MLP neurons of a small language model. Each row is named by its layer, matrix (gate and up: input weights; down: output weights) and neuron, and shows model dimensions 192-287. Each number is 500 + 25 x the weight over its row's rms, rounded and kept within 0 to 999. Numbers have three digits each. A neuron's up and down rows have the sign that makes its largest values positive.
After each neuron's rows, "raises" lists the tokens whose logits its output raises most directly, leaving later layers aside.

L5.gate1620:481464496449501482502488481518506492497515511484475493549476458502505524506485511554516510524509476461515502492521498552498485497493506473516498511546509499503498489501494511510472475510518522490458518553447458486492521532461454448516500510499486519467453523522461498529513528538520499483
L5.up1620:490482549513471476484466499474534514484503493512488470511527461471477465504489493509504464505543487482535467471498509497473511528531455507522486506526481512476493510483521490486464463501517459519467509511499464488492494491439493473559511510539522503478531503497520496504459502479509514525
L5.down1620:513493507522492465499524490526526535519453457496505530527498489543511497503521547466510499492506529499520534511505475462526449452530502518532521480514513495508523513515492532491450522497517558491521532544485477518484463502481542516526507493486519491510451518487499503514530505449513475496
raises: "ha", "ina", "EST", "ren", "hil"

L5.gate1923:548486503465498463482521537492539487496503533502492521487487473539496484527524531496466507453566469518447542545519567495522475503508483535536488514521525521531466498487483464517449481506528509519465524475543510478461536501535530555444499540498511510458493516498467509512516460479486496475
L5.up1923:461476483480428478512509467533527502511507516498506515525494501527499505503506531465551500458566523497445500482492585514521486495519471523511523499556491508517468503512505504467448484530519529524506509507534527479453520459522532500456476521514496488483500519453515509551492477480579511496
L5.down1923:440482512513519493471537512485506503462477509514502497475436528504483522520470511522538498505488522486483484502458538519536484509533491547476493470506488488510443474486502497587483508517498546495503491522485515492505466516490546528463496490508518499508485484498481561530502467509428496525
raises: ":44", ":45", ":40", ":", " finding"

L5.gate462:519555497475510493526486477497543485491510507495490504546463524514535515500534437492471478533471463542500498508520542499468489501479513487499533503504495505462540503483472507538493502477493541479504498481498489478506495491503504518441477481514531456484492515555494441476482480478516495530
L5.up462:461524483492495523466529519490522558454526469523519504453504526537555515494511517497501507514486480530518488465497518534494532510506462465507556518477503518499554493475452479505528517456530473490534546487485449499554509485500504486502489454500472518490500532448491497524524544535506476547
L5.down462:540500513480497515471449465512503504530487489499506540552497461523515513505462512479494484511492485493481505549545505488467508512485525465491502482485456514467467537495477515480509525501494538531485506500508483483513485511467475534488464442460462492508522546478484465507481492531532500538
raises: " sq", " square", " years", "%", " ft"

L3.gate644:527473459489490461470523508516527513521482539531507453481506484519499511429508494532527465517471476511463506523490518509487508530532480468515528458444488513466522525535510494473491449527481479502513530533535488488531509528507503507500515462478516508555499507513490524463480482547540486472
L3.up644:550516485482517492522503501505461520496512482499489484440531479525508495458502488505491506532482487580464531506497516464514494527510482491489503533500505536510507491489524466456518459515471500483536483463561493472460476511514497496508479527521498505493509483526470535504442475497492469510
L3.down644:465480466481486492501495516485535486551495540523489509502504485502484494457471543512484501518495510484487500499466510562483529498523492476473508470537480519503530491521472533510433458466520500499432491529474535497557498534536498467487489502456483474502496531532535494441486551494500552509
raises: " 2017.", " December", " 2014.", " October", " January"

L3.gate249:487503532490545569507494508472469505536485512557530488472514457465502502491548483519508475505464471459498518473502511538515475512491470504479531478521463476519472514481486511473533496482492502496568532531499524533520442494521537463443507494467506479499525528476536485507506495424450530493
L3.up249:497522474477495509495529562493542532506510534509488519514478480446465481516517491540546454521472482475476493494492541578477528486511513515513464491501482484477492524470515431518524480490529524477505522529506496508473461491511508491481494518515512440539501455529463466533492504476503535536
L3.down249:468536511492543501509498501430469487484457516476478491493517512542484469456480480514502513466468504500510449519479539499458482496484530520514480536494504484497444490462512498491468472493484521491486505526482538528485446508514501516518458510479489488490464549468492561476486488512518480529
raises: "li", "ure", "l", "ly", "nd"

L5.gate1978:462509488502523501512537509527518508522501489561498519515473493523458524518542466497476470477495505481530452500489473520513526554532501507483426493490503532485508507492505476534496531463546511534557493513484496477518521529434527481523515527478494462486491500523536540462508520494513492489
L5.up1978:499449470486509491488503481468493529506508470475493483458503501482495525482495520494501523540500478505473482520436500481498499512498482494498491482537540469472527498469485505467484493483490540502553454521472477501529525503496523544481511511481488494525519500495461521496514561473517498545
L5.down1978:491480490512487535488508501482528487535458485474534478461497480496540549504463484487527508532472519513522513512521488534498477473470507475534514510532535487496519502484520444502492481487502496521511530512497506486532492541465484492477491470564509429478510471511518510499535500491509501481
raises: " war", "s", " end", " End", "face"

L3.gate599:534492523522522461505455476535507494486514509497533501531463475457502495538481519462476509496521569500442526466522516485462501472508506558494487510502501475466513477526479511504461486519492526476510477472540528534462495533538525503484506524523466468476493509460536528520549496512488500503
L3.up599:526504458534478494522511511484500501471530524538533532485502469460537462472494495514503524514485491497487521531514480513471505425517555511505494475499532516528497439481487486524452444506487547511470516498546522477495509503495507505515528516541470493557494524517517559522498523532530509541
L3.down599:507483502494513448472511530530471529503487513478474498548522517492504485466527494518486493516514479486501460487506501516505451487512508508484481525521490482481468466549491498492470479497502448515539532550461482488475473536503473460481491492486482540514515494507503515518493451521492509480
raises: "ba", "br", "ts", "wan", "ga"

L3.gate930:505467485489534499525578485484498496526552502501524490483505533497513499483512487473483470470522515471451482503505514548514526519518476492524473584498446497474523483494515522498467485513512490488504516481519498466478489493517488461491522473501469519483516504463529512519531524496518534511
L3.up930:494515473478511481522538455513448522502511506513468540525533475492501502488471505487471512529504500520468516524498560454503513546545532500505476533481553563475522531529479499502499483494510490479520488458498504460505479478479546489509504502541464465500527493522502504514547540491491524507
L3.down930:482502499544550488522487503462478505513511466564489469479525505436514431568530491524475549504513476494483464506474525501529489504526479505506515526483483491534523539539553516588500492505530487502493461476518528494502440467506509471511553490470492544509530479485478497501512514514520506488
raises: "rie", "la", "ris", "gne", "ary"

L5.gate1691:529485530508514509481444518509479491511499488521527477524486568570527503518505504497448499489474474535446509460490466485492488458512521492511506502526486445510510472480497504469555499494494497542487498558518497492483511502515489492502544508472499482463474537507508524532526485485491493500
L5.up1691:504540470507495548520496499491480527510487457489513491474529500462508488481487484486492542532510511506498511498516498502489500490542526441481485513507516492520479532481478516529500489507550485533506513462513554494536518493494541510476464493511492545526480483517485483537488502511519548452
L5.down1691:502468499498495495520535502533478521491461476488534491488517510409518526505539535471482522510428528473494521530493502484548491487509514473475442502531554505529509519531503511501542491519579458505528534484498501491549525494510509511495528464505524545484499489466515468463474491512520504528
raises: " who", " whom", "whose", " responsible", " Jr"

L5.gate523:537540515518474506486456531534498512516484495550512488531515464486510512529495460504501514485483430517503542571516473508417482548518507484496477521465516458490484475493468551550474506502477525523500484505525471471506462490512464543519517532497481481466512500475510510480544492505515493526
L5.up523:520529537527501527477473499526543533520460484526532510550504485494525525500496490528496490480479484512506491530505531476492460503490497509499511501484509457511467525515456512542502545496488510479526490509503456520551476503522503563517523552483489470484468500479479503531546475494491490529
L5.down523:456492493500509532503480478481478488525473464524552498454468526468561478538488510485474501574441492518483465491505528517501507472534499507510495467465496521476497555531429493509463514509515501510520522504489472501482471490476571459459518517479476527529534524485585545472491524460505503489
raises: " of", " with", " most", " much", " against"

L5.gate1616:512519493543500494496499500442544501512482541445546498429513444474528522455503486494524492519492463541462523526512519533468528477557472559463502476508483496536502454535491551479473452501501479470458488528534503511541448483498463492492525496484528506527510512478482495490531483484500454482
L5.up1616:520500548511505492490501503463518521476467530518529486481516495485520465521496548486520514525523507576472527480485510534506530510535485572517515499508520490542486494524498522466491466498515518506474461461507519486482485477484545515474482487456517499532494551510491498508530506503474495460
L5.down1616:493514559499493506469486504471532532488545474541516528471514429492514513491501523507497513495508463503483517496478495496498500439548538536505517466498499527531483469540476517501477474549477535480468486528489510488484477493508511473507471482524494482548496504517531524529534515499487483485
raises: " creation", " formation", " establishment", " construction", " release"

L5.gate559:486522496495481524546511471462474497497527468517501534478478490506517499438476501534493516450473517495514543552461480490490495540524497509507506498494520460517526531514534489478479481468521500470491545523518518506462507505493531516494487464494458515443484499504512490518496536485530510492
L5.up559:499473549499481527505505512520461475525486475501493515508529466517490515494457472499471499527540525479503515500482553496493486481516524516527482541508506457530473525541460506487457446514503510451541465513494477497526470518543511486533488460469474516485520536520505506489494495519448513461
L5.down559:465521503488480514537534504482462453480534466473495509544468465526471493478444496518484506499498511518570503509503493506522447498474503517519528507523532519515512524493512541490501466487478469497508436535465516475510491514523578486465510458480500480472492524527499497510522517496517574461
raises: "'", "’", " figure", " like", " mean"

L3.gate697:494503461485468498486495476477534516499509523512512530537529504507512527522528476494503491495486519505484460525528481523531468477516487481495490495491533475477494524499536484498502443544497469508497510494501508476535516499486493462449468533471526489530448500502505483491493537515521486488
L3.up697:546490520503445527508552502520504489458515528477536516503506488532485493529498540509499476506505474510461511501531473532485475523511497504466495495519471528512496517486526496537491458526520473510498545519520466517527530490482517499468469452476492487482475492503440525542488469504506504491
L3.down697:486513472495520506488476521500528510486483520450507497477496512498451487518506463483505474477499510518499521486496476503520495508535538506472445503459527523495460489525535509482525478500487505482490436508521480509523508505534486476513459508480512455503501499508508469471517530527521499482
raises: " plants", " water", " leaves", " plant", " carbon"

L5.gate549:502521459497467478435442475501539518524506488486497507501440562489521467522509446527505514488560488511472522482522517551528490529487526492474482498507513496497529489476522486521514504507475531481511504498470500498476507505458479529507514472480526486532488547486497495537488484479491485512
L5.up549:494539510531505498506479483501494502511479552460467528485514467485532528472502488490503467514448533514513460484518492479489496505507462517491486518522495512534522623524539482543471487503528506510503475471515500532546496501512448514498496489485499518507549469510488490489513498492476465485
L5.down549:485499513482506514442523512499487505475509499479498546467510478462475529483502499499447498504509557472507549508487490473490490497525470506525522492461518504498517471499527491498526523474522507522505516501548512516477476493472473524561466545463462491493496497507482514503514481518483483502
raises: " together", " three", " seven", " five", " eight"

L5.gate134:561514533491539509528480515503505498491549558557488471511492518478539509570499491534502474504478504511548492478521455519472516540480489512505514510545479533477475497511515526437504509486509480524478470528516547470500494492518502485461531512465471485489479505498453511492479506528498500536
L5.up134:472495523480476457472504497498484474470474529491540500542499562523526526492497516508508486546528503481508525473548524507542470514486477486482505490455520472436514501502494455504486492504506510495514517491503475474493495501490483503460471463526514475485470511495521545528509513493455499501
L5.down134:522561546527480455472506514498519518451521529496528498524463516484457507540510501512502498518493480482537507475520469507511471533480489504532529531528513478491513451490544521458515472498512479487496528502518481513531493488511502488490497520526565511481506490499520522498464537525476468481
raises: "not", "ities", "cep", "dom", "ut"

L5.gate1103:479504480568495520474462542524511474528511486524515482475514509491529492473538499500464505515526463493520514503484540527500490501472441497515542464502499515516465506507528510555528543519526497485496511508476515519534481513528504517462466521476458482437497556494495478519474500487522500503
L5.up1103:489536525506521520513497493463465455495527504505488506502486516500474523504524528479485529489456511481537542485503543511500516457533515502528489500438480540492544505479520491462510540479498464524484530509448515511470524497558480519486475490473493483540509506483549486515504487486544506539
L5.down1103:461508465497445506546477502513505502532527506487530512497536504516479505474499445498512482505513519476521480514502543519526495468496527528490532504496432531480525489532488517524542510501508493602493499515477484498515506478523503490524526509505435497520524528514533518499489513528540495482
raises: "rat", "rup", "win", "ru", "iv"

L3.gate429:520518479483477494578495503504505502496508510534495475511514479499490531439492473464509497502501479511451516490508512495514506491494508461477461508529492516470455478512477447478501520453498503475511545489491510553492494496466492512487497479523465463492494472512536542502564513497505479492
L3.up429:525527505506505497482493519538501526472512516510502503520532508498507518512477490511497518501519481480482463528462463504472500500516490493512467548497499491510512511489477460501486482475448449509513513450508474504491529510447500487495487521506484506507515500484500524484580535511476489468
L3.down429:500506484463541542483518459463478511501489505522512501539507517492505548465510503495572523484512501529505511519431505492507550493516511492466492489497509435509534484489498467506555503509551550506496481504482488523508558490498516509494525542536497508514538478493518485513502507501501506559
raises: "|", "|---|---|---|", "|---|", "|---|---|", " elect"

L5.gate339:516520477489496501524520455485494472515481505474498487482480513505476495521497512491505499473508512518504478535500488483450500508414514474466498480546511501522547499478505475521504519511484540491507500530471522475490480464527479512498519518521477508511495519520494486456508525507489529474
L5.up339:455507520521535500537510483447491431479496518517519487474488513488588468478499472478522496542469523486512530459482540533481493546528504491517543503503504546556532509498502493476490476518513520525508521462486470519494508515468449529507525534485514486483471533534508532501486522480491491493
L5.down339:515534468496493491502506481492482499525494531499497483485488518520476523535487499511513488498513492466544495488476489495510506502452468486462472495513505503523529512490495480502481500448475529467512469520435521500496490493496490498469541544538469542509505476505457488557547490479491544487
raises: " he", " it", " she", " they", " saw"

L5.gate1713:524517507490470475506524489508503486496479487511446511487499489493512520512509494505492482508527525491541532482499483532515512471504497497499523497497478474517528467509491460527469514503507459479462475481495488482509471517477527523502533503497481507504499537496485507508496511540524461533
L5.up1713:512522494480462527541502497510507488531493504450492483448539542499454492531501536471508474498533523501485515491451510498469559572409486517444484484462511515506527452479472516478469477478493496489478469495548541479506510533515460507505566473453520457475476511493482514487483469537505525543
L5.down1713:516421487485513492491494506484519456458480493535515527526487496507514515563517512515488501500494492506503514502543509499456468476501478522533468497528486523525488526485495519464483485498546503518475523500516455518498530515487449526527503482503471493453543466482518519510532478496495482490
raises: "e", "py", "ch", "worth", "ty"

L5.gate796:499519477490511485554520501466507505449495483507506504514492476467500498529489488519511498507476486457511485471500494514517486496469490517475525512483510518547463536506549525518531485475507464550530470493451564507480505520506507501463508484510468486538519501507521481491522525501499501539
L5.up796:566486481492514565478512529491459482494582468513542503493507499484510521488474479475488483528452533482472475485492513509518482516533509561528498465499505491463502502506515480484550494472494479450509535491492500449502470497539509535516470556461497523469506497473506443480536456455495515553
L5.down796:527481482504506524504458472527460500522516502505519468494495515486508486509480503475476441521461488544484487492550504470532512576537515484489495517511484501504510548505491472468524512504487464494497477483495506473508480504516494456489488509504508506512483523461509515463508502522550469524
raises: " years", " quarter", " months", "year", " time"

L5.gate1915:468478500515479507485468515547504493474524514551510454544491468531540455509466482474444493472525494497491529479461477533526512494490499513516527521509479516474486478502524512503483520503474465516451530498497494506491441486527505523511512487518476524476489506447506482510529548529519551486
L5.up1915:493499471491521503465476538514504484543577501507563511531501518498496552512503500493496501494552502508512548472498509476494510472533516527500480475471509485523461482501480458458480524490507498533559504531524441468521511494485509541524488504516467517494469544501494431468495591496512470516
L5.down1915:468504496499477508502524503499542469517501502533550527521465483514479492531479493513502538513530483516519528476512518440476488497581497504485495518479521497534498518535524513505489474491518503519505504529450486488508521520508488488501520501493514512502512478506487514481475539519502484507
raises: "at", "ad", "ode", "ans", "xi"

L5.gate1684:508501526481492510538464504508532461459528482456520441501472526533521464554495511497526511529516521477488476441468531486506503525445545462498476511493498512503504495478472584527473509539456493527535493494523501487447494485492531488464525501511539478519477524475577474534569490461507496500
L5.up1684:485491547479532512505482480538533492471505480512511469499458544508534523491497525534547519477524542447494492487527496493478472540460524458512519497472479507553488492478535436506478487519460511483500509492530448488514514505506515511495503500519526489486483503500574471507567493437511486512
L5.down1684:551531557517486479511502516504546496477492436470529519544464525512501461491484515498419479489508501482482536454490483499498501485522511492509483521481521515512503519491507520487461477549472520477509504523546455508523466492514524502498497530478502493476499547521515472496454493481522486473
raises: "x", "th", "-1", "–0", "×"

L5.gate1953:528466528509441480530527509459537454477480542468494486476540540486540501492479447546466572508519502499502541483507512530495473520495487498517491496531524473523498515509525506479495482525470485488500520485533528515520469526489479510478522517514522530489500488508477508503511513530511469538
L5.up1953:452524511500531529542485465492496470495466485504468544512511495499449510476538516472519495495510490494446490483521484487503475506442505483497485496546515512492503516506511507443530493523455471526493540522503485520498419487510533541522494480519536502521485487517503519495503497559530463498
L5.down1953:441518527513540471545467449484466452482481501463489517471428496549505492523484507479547483509469517524482504508524530481512510483512465502482499502494488502490452516514519528509468514500475473503528511498474469526518467494563545500525494513524515493505514475472490482497461475499530482495
raises: "est", "ins", "led", "ified", "lies"

L5.gate774:510468527510535487489468485491495491489529529525505516491459485509545485500503528501507540449474511511543523468500494493509485546527480498479478497534478519473466462494448473505499536535522499509502502526460476480519506494405514478509510532472480497513510523482503489508513496495476507530
L5.up774:516498500516506446526479498529483491465499504508524484491520486511501493514543556461491553517523495541509521471451470507492491522461516446539491513495516504474512488489451514509481498499467463498476526537519497489480502535471520489506441527519523497450488516473523461529468493507468477535
L5.down774:518509477504523521465484506518458486474458485501454519469480540464488513530494476534502521442509521493513544477491496463475501521476501502485492481475488527473503463455501457492487476533488504438493527542513500532463497458479496515481500490501493513529535474539519509469486526491499517501
raises: ".", "2.", "4.", "8.", "0.1"

L5.gate635:486489519513507487552510537540488474476468477472506482504490477505507445542531495521505516483501525469479511511432476509492472470498477534485484466496439472500511519529523481521551555500510486539512511508462473486480486488486459557464532478501507500505509494523533502481475489495495516545
L5.up635:478467494556494525508504497505505540496468495485473545464499491555554457490460459490461512489509466507503474487487513507517479483498486508484457477499479527519524520524471490479520532474496525508475539497495466502470511499510517535551534507477511482507486510453506475468468513535504491500
L5.down635:509512476520551459503525518506497448512439528479474476549463452534525485534506514529515545464466512535508476498479479473478511478471510464500452434483481483488534486517530518513534477501478487542510483474513497516476501505529472517497536499517451544510519487517547461494483487496511518512
raises: " In", " Incumbent", "In", "ins", " Preced"

L5.gate1902:507491521492524500499546546475491496491498514473501518495477492537552477562487544495508479501489484486499509503482480465539506506533485483509477469510495496480505437469564443540517526472478476518443436483514538513463490494509531505531504510491485504558477480497498497481509492505532528496
L5.up1902:480474525536463533456519492525558502533493499496519524505504489493486489521507495512478461528529531575472490522484503502471506466492541487508481506450537462517495517466491487516500494505474436510535475537496530477496487452530498473550462467524499486493483475466486465518551552471500482516
L5.down1902:522474529506450442515483482461490502508488523502534481511475506451511511515470540487515460520519526510512469501495505466519509488501503466502482481531534490549494504562520486529509483470490499499522472516520550520462511515519508490503542494501483484533505499539495527532520495501467500455
raises: "ale", "able", "ator", "per", "achi"

L5.gate1812:500510473504503500482524456514492514494524461516515487468458502506459511538513489472523523453512483500516519518499485528496483530465503484501479499495489500500521456456522504497525543460478505446503477484485504532524518452482457494514477528476524449505457513497482461521558499519479498532
L5.up1812:478530489512522493498504486496497475487555479490540499473461487532467525538494454554486526518483494540535569508488525528466488517511495498486498492488551516530503497512520510485517523534507551499517466502536545465551555489488453465454494531508491503522458521509494520506494507521478464491
L5.down1812:449475486503492514529526495452487519463541496465495506516509497508533513528526508506518492503488543489509551477525532472504501488517537472484464466521461480520446481510519532484533462504507507508497497502477485510491497492507502509491475471502505497461519558493504466487495503533508508552
raises: "ashi", "uz", "uga", "agi", "sh"

L5.gate296:523523510512513515467508481509523507492501460475510489517496494514530541514510519442506499530498480558533527545446498528492542501446505480548496516507467491481486503545461519454511551498484500485461464483512459513482462518492477496486447497544490504436469523507527522446476476471481479513
L5.up296:520517487473495463490465519464530493486488480487468460529503523512499480519525508472511496512515503485540521492494539472488520454454490494551445522507486554525490498508532513467508515488492500445510510480519465493473484514511465487513476512521474535489514493490534501453464508448500494514
L5.down296:514500493488526521512461524529536533494488541468500528482523478510468494495490464486495525490518552510511486535481508489519485508528519513502501496520455460481496537509498527484486523474483495531488492470510508509509532494494532477507486483500496442490507527528475465491420519541503491491
raises: " several", " and", " numerous", " some", " many"

L3.gate714:514471454506483498496531478535454521516513482480517529508497501506521505513501492494469510505490597496515529471523523531511518504478498526533491482502490529518484485477590561498604524499494519469543496492535510531497492465493468503495534529529508520491525541517538493500499463491523529464
L3.up714:480540447527473455490498503460495458498497540548543513539475476526553544513451487507447524483460516443500499502463476512497550503471468507524509492471530511500503495539522483504471498500482527459519550451495497471490523498524487485505495511537488495454471464505543501504477479492506490516
L3.down714:543463482509523468519483514472501508490520493519508512495506500480519486475468503498478462516527536477466541485459495502553548483529514486472526516543517521503506503502521495521541493495482482513501494485502507500483493508543499497523473500446537494558527531496534485502521452509507514465
raises: "pin", " player", "ster", " Player", " champion"

L5.gate674:474519477524451541468533455471473494498514500528481512498535469444491473469486509519470529462516521497512527533528496496484520465503484476510478525518471506501473486487511524504512527510483479484471536488517490504508475501516510447522492474491526506463524506442472494460442495469493538509
L5.up674:548511497472453506520498495517514512538505506488477507488505513469495525496501513479468504486550484459501483482494534487473524463492463496474507515492462525482493476505511518537498486490490462486503557514473485441501500462515478449504503479459520537498499472497485453495502478528497509474
L5.down674:482510456522495483501485503514489500511489451520484479518475510463503485449470515485498516500498493457536518476508488525505532483576482471485499495488447526540486508511531528517450502485510483521506500500482525499473449549538525503517489463495518502489530508496447507469463485456507467505
raises: " several", " years", " long", " some", " many"

L3.gate602:463462514489490518498475505491568521484510479527529475490548495445552466519493539508493521518464487511489449475493472515515516505488493525473496483480525471520516504472511470498506509492490487504468521510476453535475528512510491547525474483474482570564515486496542500481496495515527448499
L3.up602:494516513541507487493463499524475482509481521483447485464501489518513491493492483548482507506523451481502526538489544488492485497495472498502505512495490570460506463504523517496494483480515497488517500532499489504521483524448466495477516474472549543533497488511514506536509494462532465512
L3.down602:493484561526479495508484475486514478487444463481512509492496495457476515543487499506474480481515486538520496517518516519516492511490502498460541547413483511493498496492480527515489479465496502481498544511499486457524501496501486478484501556465496529509512470522517549483490449490534527496
raises: "sis", "lon", "lo", "so", "son"

L3.gate1579:498516537487479458549497553513491473474474495513482508508483512521472550495455497498493485545494495526499489513542531498509515462493510527520531523501512517479518491491510467500518547535508492543492506515522495488520498454498488492478487517487524512520490517589511484523495524539475534543
L3.up1579:459487523473494500472480540457557457461489469506500547487444496520473532486538524513528478495498469523491497494541522518501495494515533524521526469510530489474523502463499476475492551498529504507513505513507512497512532489524513491520458486516545511485491489517493504506510525534491488501
L3.down1579:500472526469459504479473524464540459499488523470469500480503482469480511450470524530517463523474497499489474488565557543519507495531480552504517517456491496523507486547480530482509515540508502517464452486489497524481520496547495517539511484478514506510499505519475446489464464543511477506
raises: "ett", "ate", "lad", "ante", "lor"

L3.gate1121:559515545538482465499569492556566511471485538464468472485521533493452540529494555538500496460491497497455478495477474474476472515473487508528476523499479506504486502538533576519511507520481446490523552470508508495486500480510501456474522477505519502482506518467501450538443516486484490472
L3.up1121:501459482525529434449530478492507480500490539518494544536491473485492565527486506504513492473501523489479486545505485510501446498498506488541507473523540471505493542508508495531485508495502459560510528473493511523497476492517473474485455448525551497516522459472521481520461508461488483532
L3.down1121:488506521463475497504517509471523538466477558532476480463553542522513520460451507494519479479488564539463455490524468510496479486451521464508445471485508512507531556490474519446500503477461448485544483480476526551524506479490465514489493487484546477546492536488489478525505480478492488487
raises: " fighters", " armed", " armoured", " units", " resistance"

L5.gate590:503487493486501502515506539452544487482508470508532518479530487480500491523546484506505461502526493498489485523470516531511459488534541495518477501510500477515488490476500522522518492569463496495465531508521550522539522538553524499447460493528558531503509488506519470552466483490516489467
L5.up590:528503504484526475543524503455473499475475472494510560511494509499497480509554481478520540517484500502463513500462559532507533481463549505482560466476500511545518563535529515525472530503490494460512521552469469507527548563509493514476523509508478501511462461519547470524470489491471526491
L5.down590:505486485467491466545516501495506465517513516501473465548490463478483470449511490504515506534564505485525485500540501471515487490521471511496516512509529490467522475561482510542520470521496499539478485527480542491483492511515539462468520508493548539487496503507521497518507482503520523519
raises: " if", " beginning", " for", " whe", " though"

L5.gate314:490495482548510511525468528480483537498498495520506448469476492487474535549537501471543504484486522554508500500485490541471522505476499502479498490479527493485551499497502458510495499487510502459512515535521484494525501510499494507497492468524474517538448435520495549494538519547486457517
L5.up314:518499472503524448504514489491549513525500499502496484519502492512482477509464533423490478509504534520495505471467507503498496539458498496527558419498548487443552536478514515485538527502491548498492521514494476493492523491517504447497518483495478569531462482527489557481492514492499510467
L5.down314:459492530506485527492533474471489537438473483463483500505485539471500510471498502468432504507498514492515503519464480539510491469517495506421529479448500491482506554481491494504493514495431544496483484504470532540511455495525521488478470479559478533534534447481497512533495516500482492502
raises: " Instead", " However", " After", " During", " While"

L5.gate981:529500547495507530526502506505499484464480494467462463496529524490498537506542525535499508514508482483474453540501477496509497458466507488469488518482536508540472507523477513493522505481464499482527552478520506531493556497508461494515506514508530508485513498549536504511444559520431543498
L5.up981:553488453495482494538527514485510488486497514498507479482506505490491511535461480492491487480512516487532514496522456488511433513472505508531518516464506517462519495479517558484499477545495491471529547498508533511495503447482486495490480489507513479497545479518559462492478499529484551504
L5.down981:514492485483486510495471520505446496467507482502472489486480541463497511536501532497513507465502492516531436520551486510519482494490516540480525480521521503497522524536430545519560506463484523487520464474475491510534548512470541514510477491532469485529509507499488514519504510566464483550
raises: " Pld", " W", "sur", " G", " R"

L5.gate420:521517533536477447496481499475495517523492474517494460494551502541492526497483515480493480489509509507481500506525504479496509512516483486520488494492507524509520500516474513450486477507465492513505518465460503464488514499520488516506502534513484493473553486550533474480479488513546519493
L5.up420:495505511522462494473542491487508487548480500496463437476447489488494543491521478480481484488499548484477516505523468474496512486500538510493482519461479478547507518500518495464452506501479528522502492454465472475485504547486518465479523494548525468486483472498503516518522487526557475546
L5.down420:436500458521501475462560518496506526488509483486488523510502511489505487507510518459477486491540511485474522510537512471519532521517448545514543514491478566504503498481518498504518484509531488483493533504474520494492506510473521528515516491499523491464485520504508477458512487513482530519
raises: "ham", "hold", "hu", "in", "mark"

L5.gate1068:495487523503461496496479521487513504538509514540504489507533514500492520439499520515496524507503473514520521456517513476530553531480530509500524433465510496518491473503499507512454495507508509520509542533489491496496451462484498522495473485506463500515512513522540502523516535441504515488
L5.up1068:465498503518514506522524490493508515496545474512503489501462523510506506460512502502498473500496495518486502468539517478464475500510525535473545472501485517520501497516514500483482481495507461496515521516467517501502496480510513520482502493437519498481543525528493485521517496496490490500
L5.down1068:508482473517520548468465510499519537497535429547499515517488496466497514482479521507524489485520512521480475505497472519479449499516523492490503480457448482468502522511491511495473467533472538501481508489487553503546517505490527446524496506541491513532491511518492470528492460487516491522
raises: " and", " serving", " saying", " stating", " adding"

L5.gate1102:496514533459506523521542520520472501506484494501491552529466521513540505459503520518463497532503503522500526552511518494461498508458523512516532520528529534530511510509521513490520501479460469541496519511512458494504519485504489481487514482509535489530472492490509529528473486519498530524
L5.up1102:554508497504506531443485511486447505517516501472506467505514539442542450475504507524482514473492490497522513529468528529470524497523538538544499495509489499508471502480526503504546578493510478515512537480524507492496518499498451510511467518525501547556456482532523482515547523469514482516
L5.down1102:480518513506506495470501509538503488510497511485516500461459537515469565492534534513485478517499508491499494495516482525463533494511471513507484468472483491471531463502505491520497488518506487496451481518517545537491496456491505560476466489508527531493493540500507543522548454466498490522
raises: " meaning", " which", " respectively", " but", " while"

L3.gate171:537512485495485459525477438527547466490488538487481507495507510507458561510488477494494516441486485546503460486488484539510523483468483499465530529478474482535503494489497512484508499459463588515468520492497541457480544481522506541504501550488563461482484467492494496573478467494501482535
L3.up171:541525502511487493508507522457548471504469489505480500520511496482510540491531532485518507552501460488513490545464510478491509493465498470498507498524475530503533484513546500482513489520508516491454508477482524507476494476529464511463478501502513482492516527514493453469510498484445486521
L3.down171:472490515509453505518445474525501525442511497545493518511478495514512506468479497527464493526528527510491521500530527509537484479566505481504512464517536553456503536480555511494525473530507475480445523516486486553530495519490514498513488489473491471525486491524468474514537505439508458500
raises: "ere", "er", "al", "ac", "pes"